config.toml
head_dim = 64
vocab_size = 8192
norm_place = "pre"
rope_theta = 4210.0
attn_scale = 0.125
init = "normal"
init_std_o = 0.0
init_std_up = 0.0264
optimizer = "adamw"
learning_rate = 0.00122
weight_decay = 0.087
decay_fraction = 1.0
final_lr_fraction = 0.1
batch_tokens = 16384
MLP neurons of a small language model. Each row is named by its layer, matrix (gate and up: input weights) and neuron, and shows model dimensions 0-191. Each number is 128 + 24 x the weight over its row's rms, rounded and kept within 0 to 255. Numbers have three digits each. A neuron's up and down rows have the sign that makes its largest values positive.
After each neuron's rows, "fires after" lists the tokens most often just before its 100 highest values on Wikipedia text that the model never trained on.

L6.gate353:171095089122127132118130147162112111115131116180103153157147144147141121126129151155154139132143117104163153164144120145111162117187142088115111131130112140153138132101122112134127170152163097125075087157110117135138152104113131177131166130099131141149145147113127104178107126101131109153124121142136218149103119166144123117112133139076120155098097108098109145158140133124121120151153117121086088154162141142108148124143086110145127165094091118113108115151101126119151143109106190077141156117143160188116159140156087140158098129158097125105146095118120092111067137113134121129
L6.up353:104094094139132130124191153100142155152137109148157134174123113151108168084114199143101139090140133115098110164146123141113150156129148112154124112141131131143130099109152158126184130126156112094139135101114099137130134127124114134113117147105137110137167100135112106106108100117109123115177156110161131095131087134140107105110148104146143140152089136114118114192120127096133151145141096071094101121109158180114134045097153105113115172136086127140116097140169119149158104103150126145090096135152110074131132134153140106092123138123104132142146108124144116084120121160161130152
fires after: " ", " At", " S"

L2.gate287:134150120107109122092167123073115110100148087092132108097148147166175135091164125158111131128106162164093140153107132107159158128099125122114130101113130122113125119112073108097160141134113147178120111111129107112152153094152120136089146096143123127116169141162137146130075145146122123095132131128130126104136099103144128152173117143176103156129115107114143109131133098179114174134126121122141177123107142125161144109113103145118160102110129148108124142154120144165164154121179158136102141111134127108091137136164180149112153089148092116120139118144104076139084119141134197107
L2.up287:120136103135134099114120081115135108124103099112112148133114122105198142119146112154158154119149084114141121175121125111128169129137101156136132142121073138118131113127108124128114136100133104156131091161123095161130165151128151139136143092140109121140135120141133128138111115183158099128147114169166177144114102145137106144160099158179114129146140130125147124113155081148112177107130146138130132142115096130115078092120097163119142160115129102057132177115119151129176119149091175136154116118155119122112148095115155164109145084144147177087167133110089136137111170145187143179
fires after: "9", " "

L6.gate63:142137099112091148102101128119096165072151148126084156121136136125099108137110125120139114165120140137091178114149113137140065097198148131185113101129140125107131162135118123197129128165171094129154089142106174116149101127119128144138094141192121126177136122141134154169114166099133081105091099119128126128119125146111142154117165075125165096100123079124135101118120105150138134115143162168150134086113129103124152129132112117145156127105072096116148136099125151140152137139119140131109121124087167120111138136134155147132139112141142155106112136178074146121127126111154146145
L6.up63:156135158135135147125131161155114125097100116123082114159133122161112174124122144119161140115114127112135127139116155140139120150128136106122180154118113139165138132071140128176072107119153092097109096133172120139127132132106148108125076122124149120130120134073107113136125149130164166161111127116097152123108060093142096098181121113137102125143117109134110144132090105124137134114176138105135154130082125157102139156149131110144133137131140104144111120140171175120113111165105131139115168112126124160163154135125160133135120165133128102124107110081111103150126097142096116129
fires after: " ", "-", " C", "C", " S", "te"

L6.gate119:107106117155177121152151148151125132119129115086108115163114102136129138148137123123149144163129130160099123149125108131103152134131110128103133149127127143154104105092125039119105127129125083118096137113121107181093147133109142149105109181077121137100106133110118124087115082103113142121148118144146151092089105060147156149105128176131181129087154147138160131078126113145161094118133125090137117135093122152145131121081142114119145128131167160161120120154109171155157113141123135124104128137130119120092172134096114119099108134120106153162123132135096088119094115119105151089
L6.up119:119119119123120123124106149111138133125141119176163135127115137104169129107059143126108167111118153115103127122136104134135117168123124103121133136138112123127096099104182170127156114135143108172107156142104144128076124121126110119104156116142157089150136130194134121138138112095130133142112141113163094103124112146144108164146118122130075125138051121133148142153136108146146105151128090120104130116141126136086130131078128138155172145103135146126116171129147115144114097140152136092109114133120147129156170135172097133136120164104097105173152105115190115074133112127147082121
fires after: " ", ",", ":"

L6.gate541:118129146133127105121107113139129145118104131150112155135158122124139103129129097126085122185135154140137124055122156132099108088116087167140093157142124148111150179089132095091138160150109122146141166132163109099148123122143122094126143118158122136089112097118120124144120121126169159185144102173131145075100134150119126147108098122089130121140122113085127112139112131164149129158102130137114156126094104096118079087104121174113135140120152126135155109134155104123109100168099114131156151130148154144129175138148072141137126148146133102159131149137140108098106124133173141141
L6.up541:110129128118145125112153161113128138138118180128150156137110147073109125126152097153167108144130150165117156108130112206108139105190123153139157116138094139106159136104161141107102131130143162138144118150141112155116121114071157146097124130134141121156150188136116143107117123167169088136154127181176149139112141093120112130130143082120103145133081135179187173129115099122148136115124104116121095165145126123100103099133092125145095165135090138126128143128104143119106147109103150151147169135186084129126135163176133167131112161147119141149137109124107119138110121128152087090
fires after: " ", " ("

L6.gate310:186143138090147152134162130120127070095133126144119120108158187135155102109145143106108165162095158141119153143160140081149135154129166146132146179123127126119134144109125138130116146162117125116119121128106147128047130137125110091130129142143124096152132151167153103116137086141145134109172143110122145164108104172138118133108064115102146120105116124147118115149094116093121133147112139121159106136134114150093110108086096141127134105125119163144114111139154118140155115121154145151128131155135116122116123117155165118132106104087098160123140149074130133093157135100114113144
L6.up310:176127101124136152130162115095174141103138128089168107101145150113135086163094104135112098139122163092113174095119121143122158139136139111127139110144148100092161116140100139133129129091105125093161131127139157133100083113118122103128091174148095157141102123154115140111116123154144178134134115098105161119107174109087171122102145124126086153139086091150121121105126105145123177117147125099109098139142126106129143129075117115111167103107093134152140091138107130105138147160148103131110086116163133154123174117136160129159120100153117150145152114178118130125140115119110125127
fires after: " ", "s", "4"

L6.gate22:132150160105151127129109147103128129131125128109073132123141136146152113105144101141129151162109147119155156096118147134109174126149125155145119177125112106107165163092100106164096147149217056139136083151178176139125116094104084131154105081096135138119124119097107093139130118120144103112097132103118133138122115114089114079118127141111143109105105119123131152122131083152124148108165128119150105109158095068125182120101129103143127108119131101094137135159112108112141136198117137144138129096126109143139172134139113109144094117145138141138113080138111116165147162127140152097
L6.up22:120124133103110098135141144128136095114078116141121127123125143103139076130126107076148116156108074151117155134113087120133105131195126122130101150101075117108108172124142153140097113077093128113154110127110147111171131111117155138170118104146152075174082120120158102121166107105123171131132116141139102088123109143153113126135133123143149042138105144136104154115092129105100143096129122128134103116151086082113128143149145126169088152144170127134127138110129158137129127095154142169119095102122135116121142081165116105118129110137134081126098107126130134119142119098159118123
fires after: " ", " |", " ("

L6.gate215:137152144123137143077090091106151100110127118099133147135143155120147136150135175106132173119134115141175113139126147153113135114142108076109102121134165171157146147156174119139147147152150113126133121109145149125136152142096146103105115055137144155136107157161138158162090135119124122130121121123144152158140124134154137107099134161164140121102152156113167152112128136141141115125099121108082135124136141129125125148200109173128146124139112097126109100154078138129172168135168187139125122129124100120114147157192137084138110100112101134106143143084117124128137140064187103127
L6.up215:097127164118112137111136155155126092143149147142132142163149132124139108128143185127145095165105124091107145149158122124163163132119122148135144102126147128122114133153180137121135132188102111171116112124154183133162157173117159128104101114147114179126155155132093120149146159096126137107145146093132145122142151106178142114121153129152119128135115108100136115103106105152115155090109152140108147116176144106130143116131120130157157103103127163160169147122120107111091127121159169139131114118122132126148111190147153133124133119171121079080124169125138133098147161119158123149
fires after: "s", " in", " In", " ex", " S"

L6.gate368:135141106132184094126158160158103147142080129178096143177122135109096094088107090076151124161086155175125163101141137144138143139113153161144110156160115121126142176126119153101121128172154118096139120132112087106139196113091106141106137130126102158127094140109138132131132143129124137121139165147127145094147111145141149158141123147156146125112111146166182130079113123164138152143135142114166116111130097102125119082144115094107153121120093149141161105140128109125134112113075127170136163087123132184105171138151096114097115123117089091144125150138083090158124125150158123173
L6.up368:147112120139108127135171147141129130100123184127110118129135114155123154103143136140187184141148105130111130119138146111109126154107086121150087119147059128142141163110100124118101129135104108098107119155142169126197134126060160120149148129141145116094140092119116102127115146125145097121137126088167136117114097113124153110103156100111087092196124108136138159122144130125168105188126150115159107108116137139114146105138160163115141149123081134110105137148119165142102130152141124097108137147141097150142132076144149131104152139131081148162199104147114158153135116133140164123
fires after: " ", " (", "-", " \"", " un", "\n"

L6.gate240:151122112140124156134123165107080085075134096143134160123147164143117108092089140130140136148115096153133133127140125147103102138100127130101127152160105088158111149063125130124121120112116117110144148118125124119104136115135126136096147185094126116107142140133096110143113136110169166173099139125169170121132103095112144129143127115152135130081114136126131105120111098134161144110114163134131118148087155136133135146103145137101156149128160134102160144136108160112138114134093151126143184124151109179140119233137102177099083139157116141129140114090087111122078147102124114111
L6.up240:133149122117086164138171093138142119103127098109160136121142137121104097113096131143128148127124108083118112099153142135153129096116116117101135145146155107131182147148148131120169136099138103156125131123142129134105112130127129127092082134137165092130119111102150104104114144141186113138101098093130165129161147109121145134102170122156127165140061077187109114121101158123139157130135129123115182125117163133146116117088154149145156168089169048105117144145126158111145154149104114097127107100160132170112119112126129136132113110109116151122113110135113148114152126103115109150
fires after: " "

L6.gate138:122121120108147178148094139108109086139130120125121130154127127130155110158090151121119150142126113127125103158121124156049132136136139137148082147097117186141139117143129155131145159114098157152077126119121063108123148131166132125102160142111131089126103173095133108100098137117137161117121147099104150119116175141148083117150154115140151144104136089156158111118135160166098133102173134139076113163126122122143142116102164155141146150119197125156121139072144117117166146150118100099111127095100144156173096112106142158165133137131143103128149112114106164132141151089113119149
L6.up138:115076103096053106160091126099137090104130136103124138136142162143158107120145123135107159096122133139126149162108138134108127142123155116157102076167137124106186120113123152127124155175107137117133131100145124156167128074110116130188145137102142125142089119129119144095139113071147154148115119131147116153102146146162135092110140146110165127119131122135138075144161146125102112129163172155086140130128080136102145118175113134130094116122174146139102116138070104091152161125131133126065138134126078145139108131155154110137112094088108137115163169149146110078158113117143123113
fires after: "|", "-", "|---|---|---|"

L6.gate196:158116161114124159172119132160126093084121152108143150109121135125113158130122132120135112121131144211129125141163153123162122133168147114123124136120105126121123158116164131176119137134136091126134124153116155172127121130144175150140090094140159112128081132142124115126118105178095151098139150100110130133160124123127136074104102142098148161120140110167102143111118182120172125110096132152151114109135148089128134134143100154153121109130158159137086133134115124188183128147184132105130116197094092141120118145154135121164117112134122143109126088104113062114143100112084095145
L6.up196:176105100097156147148163142074155111128087104041130117141123155144143151121146143134168134158115129147108140086097158093109150122137119120102083152155125151185147115106125106171120157138138126138129129142098116163120120136076163133143112126131118105127116133143144146127107130097118134152138132118155189118134087142120126124109116073146108155090115100135137123118109099109153153143114142126114132123122105095115204143138095135138110125147136116116148139101118147150122177126145108125152116117117139115153120076127127138148104118120103157133127093110124115126120157098115150138
fires after: " ", " un", " over"

L6.gate425:132136071076120129091125143160140084101148127153089129113138126128093103117171096155161163172100165142134132102150164127126143144147082157161120103090090112128103107131150102130125136175166077153107106159164156147130132120106162136093142114128113091123134122143126107208125135130128098150096133096131137137137161134073113147157156140104152073125127127110148151089113125102120079101129099146147112165134083112098136093110116143121139107091111141123114140144130161123114112158155147134139127125147150133089142125163159130118119147133128105095116134165166098106109143084093137174
L6.up425:144136147166112145154155166130147145101127120179112143076158130131168165169123078120139097189139120106112138121155102076135153149078082145120132161110146151132103130105133131110093134132126147140112113120105132180144117097096145094132131153089091138107116144162120149120095148090164105113134074113105112136109120095110116089145101140163142194094124138143135127148117100143153096135102122131118120141161083109160137144118156152117122115148163140137115170130142122130113112157089110144132104087115123201133120134130102140124119128178129121121175114145136146124093178118117141170
fires after: " ", " (", " Jo", "-"

L6.gate604:130160105148177167133137120143090122124137111118124164107111102148155144097114102124144158118147159158153161073108168116120170089104123137111106163125123092153136157103116101139123139125112097122138103173136184152127107107098099105120103118128139138133144138093134114164142114128136145168127134104150157163112049115095136148182111131118118142132127130106118137156129111157135127094128135138119094122124137128123137115154116124099168105168081135128085136173133134155166120140131171192128122156153096148126134131106147114142037115130104143140138128131101158155114141136087137096
L6.up604:106144133120157125139090123150104134117137137117075139124150077098133142130102144184154150145141132148149163094124129112114157103120127160166117178159133089146137135137133078098134152132116107155138133139159220102130140114116164127135126151187138131158102118114137099116130125118148143155144128092153127143157084143114116141114133141097128130135141134142134095108118093146145115128107155145132134155144123138147116120119117145092125134113093150084122111116106095163163142133141125096116154164108098112108142089094154187154089146144125121123091131141127107119078141120127080148
fires after: " ", "-"

L6.gate614:137112112119156116123120131109099159116126133116153087146133124118151107138046151132101084122109172086128121152133110128165121152127116114115130169142138116132109127108105117129084135084152099134096123134081155151136075139161169077159129118086144132115155141121151143163138094128104162140119112182179133148132155149128142127065131108103110175128158161152097088174095127119152148118103118121143151159115141102092113180147143135151095145106140141128121120126114168104132127124121117123110131126107086155108130076140142113157125124088161127119100149105143122145110090132098091136
L6.up614:146195124143159114119142121103109167119135134127132093127146153098119118129081148130127156118127131120067177151130131140117164138137158113133122133097115115110180123128123105152041143101161145119147103147129132099153129104137130151152149135095074147132110134102118149133123107124123143154113082136121110203146140080109154118088098080106085152153149167110119107190113086097134173142107118174123126131096128160139134069135141142145089130128144140111129137140102148125143087134127107107108145110116121145154118133101164142128099109121147116098144153109100105124121106151106100112
fires after: "1", "6", " /", "0", "9", "4"

L6.gate107:137115137115119121096125161156127124128179092118088143148144134131138143119138078137153143149098135142107132162094122136116158177127148122163155121157129105175137120152152096115124139133122122129118169135154143136126111151089113109164181096140126108149100098111114124112100109124137163092111103095093146121111148144121084118126095126170108103130144152130124101138143147145115117158164135076088099107132138132149159115092151137118145133123166131129094149153115124132176133149117175123147176118091136082134179106129062134092118100100106139112120154137153159129113156113141072123
L6.up107:131166126127124060119058122119121113109137116101099118097121167102121120063087094119137114145079138153107170142109126166109146090135141126148150109105151120142104163095106126142155139137168132150141144149116165132099168116118101132114130109167112108126139178099089098121123172136118120133115082065092149101133104133122149126098121097155126116156155172158167140069093151136125101126117113100106070115117128075123159119126111130106116161101074151133128161134132145153115135125124158097134181140157139125127164149140154135148103117166170102153107132087130152109132118110149124149
fires after: " ", "–", " |"

L6.gate192:151116111105128167110175145128155088093154126124124130214143136126125118094146117113140107079120144136152153098137115097113157138114201134130124133150115122164136157107155104140156162163144134113123121133126133142133166132114120144136093097188155124147111120089133147148098116127130143133124163102143145215167164153134112134128147142128132109104108086169144135152122134099144100154139114159160158131160149124104145108139129176161166113116115126108136131101078143123195157140108165120155157103129114183105154128146150135154110159125138123150120131102126125110159147146098099128
L6.up192:103191124147154137098086098100112135114154109150136158164130187116108165149110173144117134135136117090112155108132124090092145143153114144120153116138134126152097107164082150132135131118103140097163117097109123114140128137121120147099140111123143123114137122148119166147143102120089114100131139125148137148092169187158099155145125137102118096134142119131180105072157129135133110068134187144134144120129197120130109138133108131112140180112125165094139084112158140114141079117165121148123121132117120088129130126100133163144125153154132105155132073118129136105110144186153067139
fires after: "s", "t", " P", " S", " B", "ch"

L6.gate292:110131128092165182117163134107125122075088119116133103113171134147057128089095164135096160128150158138131122091152204160078144130121145124112163178114118122149120136117146136116104145149124102133134113110142148158110112115095140114143132109119111126123150127083105134117105107136135173082127143117125150159125136100107124131148083135139134168127106132148106150135100138146150121111139159127110145114123141101123130125129172151162134092121149107111099124088152108131103122167118128159148117134082119123150139176173117178160067144114133144138169167094074134109118122133120146072
L6.up292:080094134133111145106165142109117113133160057157116161116169138147124164124139145121135176099110128119141100110111161155110157119130152134153109135129116146168120114089114142122156117107132117108193143146123111156099144097120163106091127119132144140158129160111130139137147092143095157128138131152128135088106147161123103111124121131115140106175134144123086158174128161146172096105110104153151106101142096119114147106107117105148134136150096118120114131110137095135101115087120089162125152123131171077097119146159139141176121156119112151170165136142097126140158146125181157098
fires after: " "

L6.gate9:133117128114127135139154126173124145125166117164088092125143133130120087163118108108093134168145146136107131148165165094136143132137131153104152117115155177108127126112090101137149159116116096142145140134111111156121142109123126177138132092122135159136067130139139160126121101156127131148151112128179094102122150134162136084124157145124091102147083123120156126126123148082126099158116177168136105111147135125139154151098153097156148132123171098126141161115112107125123163102108159139173133175107115153106110147148128081133147144119165116140175128164123114152126086150127157093
L6.up9:110116107143181154171130088148121168144131110166097097151114122109090155130132132106148141123147115154141127140159169107134122097108083100121117134113152121102094157144104099135159140117101074145122141076086147140108113097141100159094109137134159124154078082120136122099096149172102124129096121119164165124103100119123137097126150188093125116132145131099162180102108129138162146117141147160129108106146110104133155140119140109138164099100160099106109138113093098141128150126097122101126105156141098134113124121102133088145107141125143109142106144121111131146125099125170143123
fires after: "9", "8", "7"

L6.gate539:129123112123149163127129122144151122098126105096096128148127116129115125096161077122142136137124145154108115099163151082118137106131154103134145117104130147115146170055113152085122146135173119135128100147130140142116164113110148090106145090123104135124118168116076145144069153126151105125113129119124149171154140123128106089115125110140090153154125143119106157136118111100174154138171115089158141132151112133120143176120080137084104110110148122149132157135133136127118129161151129127105164137112167163127149078118108112137130129043100126115124126128128120115155128083149115104
L6.up539:147145120144102123097130119098124094147132181108079123125124155134114120100152161126096147129151137112125127063151121126107140196145121167100080090163145138120124090123142178140177122136170135157149110129087134147118105184129158119106146145127119134138117156130123124144167132080139193106141102134162133126139123175113148148114135134111140084108117137104115171138130127142135123137101164125134116104105105128102122133134106153140119145132104165086124127157140108116112120121132120106135094127085148149105079092134090106114134095126099122148155098153080074118122110134118142165
fires after: " ", "-"

L6.gate396:120109101119151150107114174134161118148118135122147163168140140122085133165136146139134147151146187138123135168105140147133147116141147180135112125167112135132154129135125140139102150102145107124140155147134133138126117119114142151091155118111129199158089110092081115093125044142118108123115145123127097097139172153167146125082128139110138103163185112094127115113162151096128113106126129183112156149144138147083147122137141138148134126109143120113111102090118143060096152146156159111109139141115119142089091190129137142126143123132149139165113145142151111123162119089108108141
L6.up396:132093141121119111138149105226161136105102133107155140143149107193127153090140137176128108133128118135132139146148129153142140135138133116117149154080115133119099170095142108135129135125129083111130146158082170172121138111079141121183130120123138095119104167095114126119122119091120168161104127153107124120137083157145134133097111093145131135180111074127112093150140158114123126166111166128171112143151158149077141137138145134120149122152129108149140166134139116112084148171131168123143104165140116096162131147160141103109100111142119128126173129115167161154120163146115137121
fires after: "1", " ", "-"

L6.gate485:108107145117129187100171145106123110121112133142117112145139151180092084107134150143128109150139137124121142157121109126149117110143152120140143086141125090127102136098178146128168150149137138140121114128179127111132136153117117166113160151109119110143089120104132131153123062131126138138068093175133129151120157176124097108146103133150105174132115160100118131151149136088168131131119131082130095132166100134137109165114140120215117148093142130115140175124074122119132180155113085116121141132131111120125177144118119118147139110130107098170147153133107105123151126094066116119
L6.up485:108141129122112157120100060149118093090115148088136092129111145178147101123114096161104131118133148126181151167109173149118109119100120127122109142106164143122097119128170090101125155091115122146115149166162113113143133133172090144147141115112068112130129114087155149119102092148120131122074093189139130113118155137101126144079097166159141164137142198154122109141145142193153129148121127126106126153119118127142082143149122129132117102111118115138145166140104120135129174154093154131121110134139113117140109132130126165128128105137163121165133139151124135134099123115151132168
fires after: "0", "–", "9", " ", "|"

L6.gate253:098131160123160146174111123186106085135149182123146136107137112105123110159128151157143102138142111149150098126125152128138121084138090142093129110123096133157159144092160147125131150068108144134119133108196155114087142132104146133170130119141122098141079133184129138122124122085113157155139109112149103131134111121130110136129124069082077129090128143138168120126134144130114130196110167134114110114139125143173157127101098162113107162101115097123130140109117101132131152134137122122134186156146154120090156163134098132145091085145129132132115121112150131145113107092146101082
L6.up253:109131116118172086132112104133122133137119119115151164158079140095120089146130161124145176143138130137129124068153167136144126109164115139112125164142107099113131129105204124120124130078107132209171108112126162126117175138091089138147117118107099052123113131108120142136130128073124118106106128111137088147190148099136116164099128127142148126115111129134161159126154120129113146128133151116157107099117105070141106162099084115083115170134125105121143175154116167137145150115132131137131120148121113111157144135114095114133130104110148122159119135145137116102125117114138125086
fires after: " "

L6.gate591:143086142132119116133134135133124124119095143148127156138120085132134123130150143138124151153117114112158103086144106098141140108134148136150128126117166153165191120119108152124186108088136147146077133128118162147126120126078149140131135133130073134094135183114134088135108129184100119155164132178123108177127126148103147143176142120057134115139140091130093124150127173135102111122142126211124092166078150122138088114155100095127134129122122117153144130138134122162122130082119165125109140136162110159156149151094114135146105090123150143164151117106137132135132097133132140159
L6.up591:158114069114079130145125135123143085094137101138092138153126125156136094138094145149137154132147149123124128143121148165117172143100123156120125112082127132148165092123118164109124144117140133138115139091076140148098104144083090086115131159126133094120130192158111107139093124135113097142107156131128124151102171120097103151174157098110137183133124089137176147132142118097172130123127132128129119155117091134147156149100142133144135136146082141111110151127190135122136110143128175129139133133102131181113177100120103105156071061133103126125123135114111120104119121090104137131
fires after: " ", " was", "s", "ed", "%"

L6.gate146:129135088152113150187075130142116126167126145128145181136114120112125110136126127094104145196110126143083107159130156138122125136105133146126136113147119108135168123138117138128083125118174094123133122159107139114096117124128160148131063133105118133148125178107132122134095129135132129166103142136101119115136109154093115087112144113119109133110077165128143113129137175122137093116116145180113153178104135128097178113116104136165145140113156057139109148152149153151178132145146137139097115150166122146131146141157101118132116142152110136108104114147099129115091107097128153157
L6.up146:114092098100138132136109100120103146104124135138130125127127147153125119121105127089133208088128104136124103160164131126118147150107100096145122087161144103110111149089073140189143114149068127151120152140115102145137123156131111131077140136130151109101131124130151173109146110095127173143147093132186126189119117103161120134093115117126124138138156130148090147131117084171132147090161149092059116102113139129121133137134109165112136116120110143119125149096106144119099124138119132144161157109162134091169150161156125114136079124131101087148140146130144148106138119095114148086
fires after: " ", "=="

L2.gate544:128100086107159140081169122151138088112130133119071148092163104121129124145144158132160139122147099089105114147126124128137146151150112111156133148112155091150116122175137104150158161130099121159113122178110124103107124136150069096139137131126126112157099142148130177127103125162133093145146127144146119152161146127105118119118138102175084133131126115111156156099077140125140089120117163143144155133141110126057123133117119138140161173122138102131099172084141150103137161139159119139118158178128129160169110121147172102130142123128170122124116127153129136083140139125111152111
L2.up544:148079103162156123111165120097141122133154135141138136134146153119129141107122131142124094126131128103115114128151091128129142144099137146168119093151123129145178134153140124143112145093172132136152149128104089064112081084135131159140118185138182136147115098141143139101102139160103158115108108068110112102122154104122106145105142125141127137127161141138174153161107129104115167148112144140151104109124125137115167143092099096140176123145121116140112153120140139188080146127158131112094122131160105095121139112106145167148099107182123109106081162155161093103126134152135166088
fires after: "==", "\n", "===", " =="

L6.gate590:163150136125139167152090208135148085112124155095120103136148123151133129122141134134145126137103162176119102124122137129164140114156137177135168138134127105113133118151165124131151129150148126107109110143162101142126130090121101147157108160125106162130105063093099105142103135176084129100139126151132131146121088123123109092104133136135144067111141156130115141143137161129122144113128164151127087120107083141120149164143144124074085087139118124119109151145119136086171126171110134145117127190133132164139135141144115128119125110116132115124119136116129126101145118131101083144
L6.up590:147118116143136201115097142099152137099127088098084102140164121161128130154161109098144128133124105157089135143162099096132140126148152137115112178159072130142135116088119134157144181131086112116118113108109115091129096158119112153149180131113160088108113103147137133117061112115140130129146164119139169157092128145130159114134111100124134142171135169173155163172127110147111163144127156085125161136076102148136120167140121139122156115108171095081116172107126125139123150155126090130150153135140118138132122110122123122121111153111126116128105088144145140116149126069145097135
fires after: " ", "-", "s"

L6.gate507:125170097129111146151127124108149118099139139113140142117140173100101137115125165175136105158156129126115157139105136100120167149128166134135149163126064132154131083139109164104184140110119100108101098112145099048104112098133079159115102104134157155129124090163122162122095131120118109097080160088109134134081163127144132131146150170102106142112112132115148110112106135083100185112116149121135119171158119121126107084102139176132108176125123140092113148148128125119149137142120133121121147083149096159139129136146121125163108149129097143146110102131082111127139121096131107193
L6.up507:147144114178118147114113110117119136110152132099124130107125145133126177150130141157113145150133114130121154140120131123114144167140134138149140137200132162180124100104163203106114130100082126153118123090099161095097129120115114135083128130125128153123142100110064148120141082073142116122109125077129143108097131122106130121156133125127147125134137146132121141109097154161171148119107136121159122151137140130131106105142123117129105170178128163122088132175124212127124117106176139130129117104157117173149102121163110151120113161127094097140126121170147128096127141138145131112
fires after: "s", "0", " P", "n", " In"

L6.gate455:105108154103102135119142169157130112138145126187141117140189147109130092145125118167129084115153119126146175103129120137136129166140146095128157133117152156126119128100148117141135161087141180105143116146131137108081135142145111140118096106098142157134118159189119131172092129119146092153119138114082144127095160136120139123135111074099074102163125090155135137124133145095049130156109157107129114157149129130127140131111093170166175156126093133139101185125124162117152171148143142110096138169144086163090158157159138122124152101103143151140095141145137120139124107151130091117
L6.up455:128115158147124153156121154119089135131131139174173135115143120123140110128152141147162095134111146167110124139148082115123147110152131096130118051107151085112174123105107139105168106147137125097124155162153159123148120160122145102171087138074144152163137147160151115119163157153156138124095166110101099072140108136142095110167159110124122065170122103115122110125130110137151141173136136110155140133148118140147158115119130118166157181146122149147137159095143138158103107114135134118113128136125131121094114147128115159086173081134134122149088130164160122145145116114107079134
fires after: " in", "In", " re", " a", " In", " A"

L6.gate602:073139148140137181109104125176103108109149111123119162192132113069115123117089100167177156102116152144150123128162120175128155145124104155160155112121088115111140134135108139146129115108151131150159131120125126143122157068109129094118126142148127135160147129126111139174119166139134095101147123079142133169178133103107113125139115114179086158109116123115160164142132123122140123152119121181130149129122126137098130113100124149113122147140140089146171174121102099173165097124148152149118131093115119116101124099124123099154140161160164142126104136139136125123137145127101122109
L6.up602:102146082139117130142153122127159117118151120188113129137132163152086156039121108102134151132117126119145156133145119131112140125082138101128088144105135119132133108135141130137122129144116132127173119149127129111122115112124152145077124143139165109140114126136113139120153113165153100082132147107162123121141143120139089153153129124129129127130134138154084121128116118172160102138151106110055133147119130151153138163106163123108125117107150161090115125125123132156128138130146114084099140128122111149114128105099101112129101172178103122121084101118141135113130101085102079067
fires after: " ", " S", " P"

L6.gate688:139144119111154159142153138115177109145137123146092116101141134095103057125166128134066120125127136135085158100107128147127102112114154103097134152116070167152151151152109091100156150120089156139160102127129117110139129101155100128116129093159131125134119128116125094106095147148117144101117126089118108093145155128132167088114155164169142128114115082153153126136163131130117113109132139098137120115129138095173137156072118143148112130162130115128143110131108125153119148127120100112144109160105088179123132102070112166129119125125121152188128123131085133104123129109131173115
L6.up688:117122155136130091124112105158145128084140118115142095143140129141110127119100120076157139126121131118143181119111145142143151104148126095129140110148132102134112110118069162154143137128124106088124143101113093134116094129114105112146151085141136142109094112130127148135126167116135134128127134113121138120138118096180147131119086151162131118144117148131128144153074115111119149142158120151109128081148111120112132085099171098133110142132122148130124159158097125124089111134134152151148139146098132149126137128096111133152159154109117136164117168108138139147155094084101124112
fires after: "1", "2", "4", "7", "9"

L6.gate23:157117151078075147097148135065154108072146099102130139135154175127132108112129142123117153105148138145144138135108140141158147177122130105162150144134164117125108102113108109156149141126143077080130142151127120150094114164106159170123180082094155081110125139142107144131123115137131121148131100125119129108145128107126171102125111161143122143121137070114130140112147125121086145095125138119109087119125163156151094139125097156148150134124108148120130098133094176132088135152154158141121119126136110113125148138136127142130147085169145121165136131094159121130147137072127171111
L6.up23:145152147105082108141122172082146134118127122124132115117147103173148135108153154128138150105138098154127151114107136200126117126156077123139151080114135094122119133138099157150147124132159119126102145140113151141165112151130112133144155175146146154140127154142156127120115108128103115169121134106110160124121138113137158092105105093131117163131127147096097132137128122157091109121170098120122153144101146146111138120146103118157131122147080179155093110101154128144068137168168149111151135122094110140140166139132153094111136088142134194119122132128134158143186137111139136107
fires after: " ", "1"